From a checkpoint of a small transformer trained on Wikipedia: no biases in attention or MLP, a variant of Adam for these matrices.
MLP neurons of a small language model. Each row is named by its layer, matrix (gate and up: input weights) and neuron, and shows model dimensions 96-191. Each number is 500 + 40 x the weight over its row's rms, rounded and kept within 0 to 999. Numbers have three digits each. A neuron's up and down rows have the sign that makes its largest values positive.
After each neuron's rows, "fires after" lists the tokens most often just before its 100 highest values on Wikipedia text that the model never trained on. A number after a token or word is its count.

L5.gate337:531470507495506478426496507409476494483540490516489516508511503545552503538478483559540450488582542529455436503522392447511485459511464449441515512500427504491540532474454551599483498450497458418547523482488547502463482503549522427465500495507457495492470549505546482471465551454484517449
L5.up337:471423500546460519512509566547424417485535458425488532544498524412557548451448537473508454453421573533520512531495466465491496465529557453437524549461547470506511505471484516467571445487574536485508442496465523452514602503468502468512563534545486478535439425507518482541500556544496504540
fires after: "m" 15, "us" 15, "at" 14, "a" 8, "e" 5, "om" 4

L5.gate418:511554469495494498488540474538458550581475448561478501498518517609502450553506573510593499556582497487489472449474510526463468494460495474464537485504505485481460465416431498489443525546536461460402410478423492440485537478493513487506489571529491560467473463439485471468464508440479486530
L5.up418:618514564485466493504528496479540515603526483477523570436542520525532556529516539509490451501473481540576490409505538504458464424557486433454540456435504479439541510483531481557474518561483462501557445450461482498514511519517521401535476512525413547508536470500522415490515502504490493488
fires after: "m" 15, " with" 11, " e" 10, " (" 10, "e" 6

L5.gate8:488469431464519536448489487492497461476493516438493484537599558552495445489528474599543493474553424444463508522501499494430482464516458521512498474503500481482452479523504456541456532523474521496420468544527495491556440497499555468440521491491436530421522520455511489485538502477466435524
L5.up8:475479480483509494527447563599492518455497496534570529473516496501477523508500550481516472535504395499466487438450453473509482481486488493603428481487479487536511534410491523449520527508493483529530473518492506464566538418487476512521470542486557524481471491517448422486470497524500533440
fires after: " F" 16, " /" 13, "f" 10, "6" 6, "0" 5, "l" 5

L5.gate447:564516521535572524445531516560468556460520540517536562499537490473591465469515478434549569426562395473491507528483450540467489505483544521427512482516501497543379523440473520541465583542482481519490496520526461524615490484518503510519523511463496510471490534597503502489520531529457488505
L5.up447:473471516567567581437532472592551497485483478516496471552493514475525457450593472466515543514591511490513467412445503479482482481568494438462486496500467539561513481454473488513519550436464478463437560523501464507493478504519490535524455461408507493500497589523476518482451524455534477423
fires after: " F" 40, "1" 6, " S" 6, " s" 5

L5.gate405:536531501479483440442538549467514380506535470553508506500493455522584514502516520562496456496459532541452476564499500466481511492488547528473447540537544520416494556552481497417408537480544547430524430513514417496574499483508434453484505490519481463472516454531453505425426480447475432520
L5.up405:503511495526476514441501536541517508376529415531480510569474536474437511395538570560500478548526539497477529470512436460418510458500466481547475524435544491474524522490481516540503507504558512428514523487567479513474502513548482519526517473501446524491507396532507491535430471493487519500
fires after: "l" 14, "p" 9, "f" 8, " e" 8, "re" 6, "ff" 5

L5.gate289:492497529509474511503528398552495507512540509465487569468510505538466475470410432576503500552558454513518529480551476479500455482516526483488482526494495474490522516512527461454467537509549505480453589475548563485521495475507608536523484500545360511536531445508560488500508512492555518529
L5.up289:513470551444458486504480535492508518471450502462474490495462525506460439569516504550538417466545485605565497517506590503523481461508543427445484511498543448406425496489543501541499507510495495549538465448494526538494536485485500619455517568572476510527449448511564532497565556471509565580
fires after: " M" 17, " c" 12, "om" 12, " C" 10, " m" 9, "M" 6

L5.gate262:425510459466496490527481520494463490519543485500474560481467514581520522449480450512481482425472476513475515451536456544434472404426513544518591539480476567549496482508526489505439496484481426477529526513534428508543536465503523499527472545515467496526441539450477506448523515575457503447
L5.up262:486492496446496533541475442505516466468485500495515434450447504558535483500454483570516534468525528564436483541414488455483488549500554467430534538490449431499542494500471532483419466540541442519505490441530536443506447538564495486485492518476469435411493460531541465586511521551539559525
fires after: " cont" 15, "c" 12, "iv" 8, "m" 8, "ep" 7

L5.gate111:488541463487418548474566544538427494449604473419491548456474486528485461550461504638503477485511500500477470451501520535444518528510504542476478468506510442531557508535504460467502455499522465463512524510434502541488470510451495501424522527503514506447480480497483464477501485421471448472
L5.up111:593484432447505475592469526496522480522490515538527513505576460516482486518476532515528506520571525517507452554481479518463481486540520484522460529479527485508473572466461446494461496592529427607434485506501541460486503564543459500487511514488582515579495505459460513487552456526561400502
fires after: " " 29, "ent" 12, " F" 10, "ow" 9, "en" 8, " a" 4

L5.gate178:499511526487494544505564479453514532514485446508413465512524539495526535447528491534461589467453485491475495460518494485438476496533463511484449501446488447525483519533495498497513456572468444551394508527449496430484525514504490474491443462457434445571429467527579500545521499476537534550
L5.up178:438526469431465510437584567422502522455428524517536469498533454496487485500541567466475541518568504521502490425518466476502486500491497458562514579432494444524521479503557502535562583569508549504507471493434503503470524490462534451525475458469448371507454458502546475452546475532515508467
fires after: " con" 19, " N" 11, " n" 9, "e" 6, " m" 6, " E" 5

L5.gate26:473473539469484485496519494498559475506556557507547494481521548507538436502467476490493518453528546492483483434508507466449485559545461450472505488445484470441515465589449505449531477461542505493444486529452529520493586472511465525564536578469533523518436499537580441524551513522468493456
L5.up26:470568522562505322465540524502488572467544523404484452464502442493514444461520501542597482561452454498555496527519484514518491469514468438432532472474489428522447495580553515483504471477487511494482497479429534492520519489493543493512538558491533536524552525492519461557502551490474501513
fires after: " m" 23, "e" 19, " an" 8, "rom" 6, "M" 5

L5.gate466:570490522516510452511562480591451506577581527524449531386499546485470516538478459497481465553555471497468556482520521526526469536489422496515505481508451496460494440464505537473506510491481513511473466492521466492459541599482480499576489628494510471456521495531504524484492517497482408531
L5.up466:496520506519562502484524507501458494459482479510542458446451466432464522507529534499461518569531544559540492490478390503553439508492505491593500493584517526484532446472457492547474549551568534502493510470546510508506506505473472478462493563514515453467544498530435474447555544392517517559
fires after: " s" 21, " S" 16, " T" 5, " W" 5, " St" 5

L5.gate94:501479440577535497488472469493553489534478485528479547462542550545560534558531507529492433533443584525473517495530492495490505571434500574532584475490438529461509527491434480431444506480467520508543531447503536542495458463499557484542508460561585519463513439514492509489472534462529439553
L5.up94:460455483467547490542463487551518533503498516570530469509534486529529569528499489470519468468481449517451512547490505488425479526489507592519512502508531538493477472487491578455415530370498525439513502489461530537571546542591505485545486521509495510520511418585484548403498502385498484516
fires after: " app" 20, " re" 19, "b" 7, "ed" 7, "-" 5

L5.gate128:556596433534490474523570450501485482499499486548535509474511513478382547533421554573498492491468526513460502523537404513545482545509422507459472503517535532473528492502473465452487535497541529403493526473453524428567542533524433476421543531488494544421483509476520469462496492473550445493
L5.up128:454463525565480519497575436478520497589529541469485520501533507524482464513456494548509455459505466467423432513429455438509494513463535482497479459524515480483523468500469418500553459501531442445455530553462486449550510480443552457470474560488507446463488550423587539510564478516519573570
fires after: " s" 20, "e" 18, " S" 15, " j" 7, "g" 7, " E" 6

L5.gate473:532519484505411470572504487443443479553502516459510532468485508459527536459536553480429547538437501547520471562461525431503461492472442510505428524519442474497518516514460526444473610441523520542460462507431534446504530509482513425417538458527511489479513400500571505561530529525541497498
L5.up473:556505516492513477570460492482615465506521524463484551468511479518509482517534505435532548499471493541509484572564496526508474489491528532517578511526510520523507483529478615557495397530446531486502483504504467465439477498458473450462431460434453561412469485536522553525459487535494445491
fires after: " J" 20, " R" 16, " S" 9, "l" 5, " j" 5, "R" 5

L5.gate188:453441498525467577537545451594476477436498454484508497549489545568525474512482535550484509464596570523390536558505533489545475555549513509502474414479542483533531497481527504509464471499551531428411537470538480522505464470500532584510479500505476587502492551506535503510500554526577463499
L5.up188:520482485372532489520575526492563537535506442522500509547534552500532475499565574466539436458447509551507536543505501490550511469430432522516532502466566506499516503505477513487515509535512459547443539496440431521447483500484489541548451429515445562524509463525510497519449481517569445473
fires after: " pr" 11, " c" 11, " l" 10, "p" 7, "os" 6, " p" 6